python train.py --num_hidden_layers=10 --intermediate_size=192 --vocab_size=8192 --hidden_act="swiglu" --norm="rmsnorm" --rope_fraction=1.0 --qk_norm=false --attn_scale=0.125 --learning_rate=0.00158 --lr_mult_o=2.0 --schedule="wsd" --max_seq_len=384 --train_tokens=140100000 --dataset="wikipedia_en"
MLP neurons of a small language model. Each row is named by its layer, matrix (gate and up: input weights) and neuron, and shows model dimensions 0-95. Each number is 128 + 24 x the weight over its row's rms, rounded and kept within 0 to 255. Numbers have three digits each. A neuron's up and down rows have the sign that makes its largest values positive.
Before each neuron's rows, "fires on" lists the tokens most often at its 100 highest values on Wikipedia text that the model never trained on. A number after a token or word is its count.

fires on: "s" 26, "N" 21, "ab" 10, "t" 9, "c" 5
L3.gate16:094131140127118067142120147125181118084126163152085135152091162131146195101119128150140119151131119127146189147112078128115123121100126117111127148136139089109101132127130140113122102111111138119138149099144106083125118128094157120137164126123175131124137096118135132119090125128145129147
L3.up16:081130123150134121126129098128104053113162140134106127098093134147136129097116128112120120097133102153079120134132149105149148121101107170102109085074145079132148127109134131087127136129128145126110113162129121139142111109109122160096106162068137117091133161168130118123163123135087088106

fires on: "," 76
L4.gate178:138112175129112160155172168143135114143114152127160103085150201129097087118127119141158125144107140098123140164125154144101115122151125120077135138102103133109149128140122162087136137136134132137114109121140137143159087124135113115085122113169175125121161099146124128098165146135117116150
L4.up178:130112099106121110116148131109124117105104107153174114157106149104126126142136104134143136109128122099160156131080138162140093164143157125137183085167107135139126102146149152096124123122102108146117166168118084098161131144174147106123128122114084137080134125162136120131174127082098135132

fires on: "c" 43, " N" 12, "p" 9, "h" 7, "s" 5
L3.gate88:099143125142137099146128145104134111104200129101130121141086148112099141117146157117184104119127084123096139162131096124147101112086088137132131132132186130177139146126121126141135117113117089134118153121164097134131104147112125115159110135111121161145131087131126179174124146138137122140
L3.up88:132146124150101129135111105119146138088095131115118166101113131127086159066134134165100110108104113113131223114101112091129121086128097112112141124159073152123139145116121118086149125129145121123125101121125105144084131155114138140132127163110149177111157108137117124158115166134143085117

fires on: "er" 16, "t" 14, "uc" 8, "fer" 6, "b" 6, "f" 5
L3.gate42:132133129166115131115122091123096136148127129150188123106162146109134108156143138121160148164164099153141129147102144115138139112151149109127095177142082130136105126140093131135130148187112122093123097112128110136138129123079122130130165171143154126114112154171098122122093140116115172144
L3.up42:102109128121152145105139113173133151166108116104190115143142098174139163116159140103158144116145116137103123140142094126144136078078133139111116118099150161154135177124101107135133127087156143125106122134141159167102125126144131134134139129112179145140161108129091124146151083163116095133

fires on: "," 27, "tern" 7, " and" 6, "it" 5, "ant" 5
L6.gate27:127126114125152083131174119133147128151146123136153129133122138107143098111104108150117140174139154156123188089136139127136150111166106128121142071140118102153127104139171124119116137158111186151113135096129114152162145111098126145128119154119161160120139133155125114113174104140112154114
L6.up27:125112130102115119094150137137160095091107142125123107090122128164138131156105098127099154097148130116123104145102128169165132144098138151098124104102132142134189104153139173086099094139129117104146125139121123100132109171128149141092153178138106218125123159090148104115134106092151106165

fires on: "|" 27, "ing" 19, "\n" 10, " =" 8, "," 6, "le" 6
L4.gate68:103103115096153135127170155109118103093126127121165135154138116136072115149180132167107122154102126130092141172141114131132140153110120153135148124153112135168117146095143112097089147145120119149092146160124132118115195154139116125128138109148130152140128135150166099133099100106104100119
L4.up68:106064141125121119146135133127128167090124141140079179132088137134119126084154066183136151126104103149122165101117140093125165126127148141124176157137105139090085134128087133139140118071124137169107143133111113128141145170151117129105154127116142116143100130119158144133054108135113107119

fires on: "n" 42, " of" 28, "ic" 14
L3.gate25:115112097160104143137121139141125125076132156134122118141108146172110100123096174157132100128115104111117110157096152157117136152107129174101126151137085160119163111106128148129107140125086117094154106138104147117112098142067142116164139151160104149144101180143154139154143146104151130087
L3.up25:097138143128101118153132122119122150066138144136142186167111104133126124124114129142121151147146108112117116107136085134129138155166137125066161136118102134107122114085108142124118136155087159100107095155119115131184074137113123164068104136117133135135129136121134111184174130136130144150

fires on: " of" 46, " to" 14, " as" 11, ":" 10, " |" 4
L3.gate173:082137144122146155142138165143126105140135104096104113118136083138098119166118151109135090132104144140141102128123099114114114149122107130104140154131154135137126130121113116136124124095129152157094146127089127094154178152128145079147114099122097120160171093163101145145175092094132152119
L3.up173:131084162179131135126112105154131124084115102184152106151126154154093133144116144153169127135110125091147140149110120103157166128103169177137118124139139141137123107100151117133168135125132082104124120162193097132125134139123155137112132119140147143141125099089104110122099135137092150136

fires on: " (" 50, ";" 31, "," 5
L4.gate109:139145122155133087143161173158136143108134155126116087103089102133123119151114102136153142085075126147094152155137186124152135153115099187146154107115158118121107144144141134129108131101105121141165122117096116118128090121151155126118128114139097128071134146147166153119162104134136147131
L4.up109:155108142086078139113186087132092124155134123129184129160171107147127105142125148129133120151130137083135143144121122118160105098124131145168141112154111129108118113154103125152130131120127134121105128114136147125156103130164142128135129164121140123155109116166089177113144170120148102133

fires on: "," 43, " of" 11, " some" 5, " all" 5, " the" 4
L6.gate143:161083124117167105115114121141134112140103150158173112151149084154142135144141121148104104105124129131156136153102125114176112121141090089109115126119135188103118104163146126173123178174100148195126128129149138145118153111142119114129090116155186103113144156079132098103136102145105087120
L6.up143:104107135161143126132076124103105114147128126109137109128130145135117140081132151150120131129171148101121186137186138129105122156096131133097134126116113105134121078120139147111144131135081139134113114142154120154134139138139120157135126093127165075162079105090113173094123141106121168111

fires on: "st" 25, " most" 14, " More" 9, "Early" 9, "pe" 4, "part" 4
L4.gate113:098125128129140122136133105090198121112148120131120122148158132083060154125131115154103109129129161106134143108129145152084126165122147149123128184124108137142119093097079144136135111152130108169133102146144152123150145130140145127098103148114126159152103104101109079100106119157128109085
L4.up113:131152160104121116134149140100131139132166150148161127163110129139131134100148133163126162083108133100153135131134155156131145145117086120065118155141108130120118079096127175152087135123144143155158125129123122095143115092130132115026119104114120108127138138149151134106126110137148137080

fires on: " as" 39, "," 29, " of" 10
L6.gate123:111149128165133128125131168152169065064136143156172152156162092140112110119141143165106131085162135137114145132112122084166150135118106149139145109130154129125125140138178140095121092114115108176106151149114186145139130141151114138133136120130158159145121112136160173122103172138155132109
L6.up123:130114125168157122131166125126137116127087109182159103132097100139140131078100121138135114121133156141113128137141106129116147155137151150130106110128128136136149110142080128152150164123140093166157151145115110183126126165131079135120103130152138121141159077121143166170189160143142134116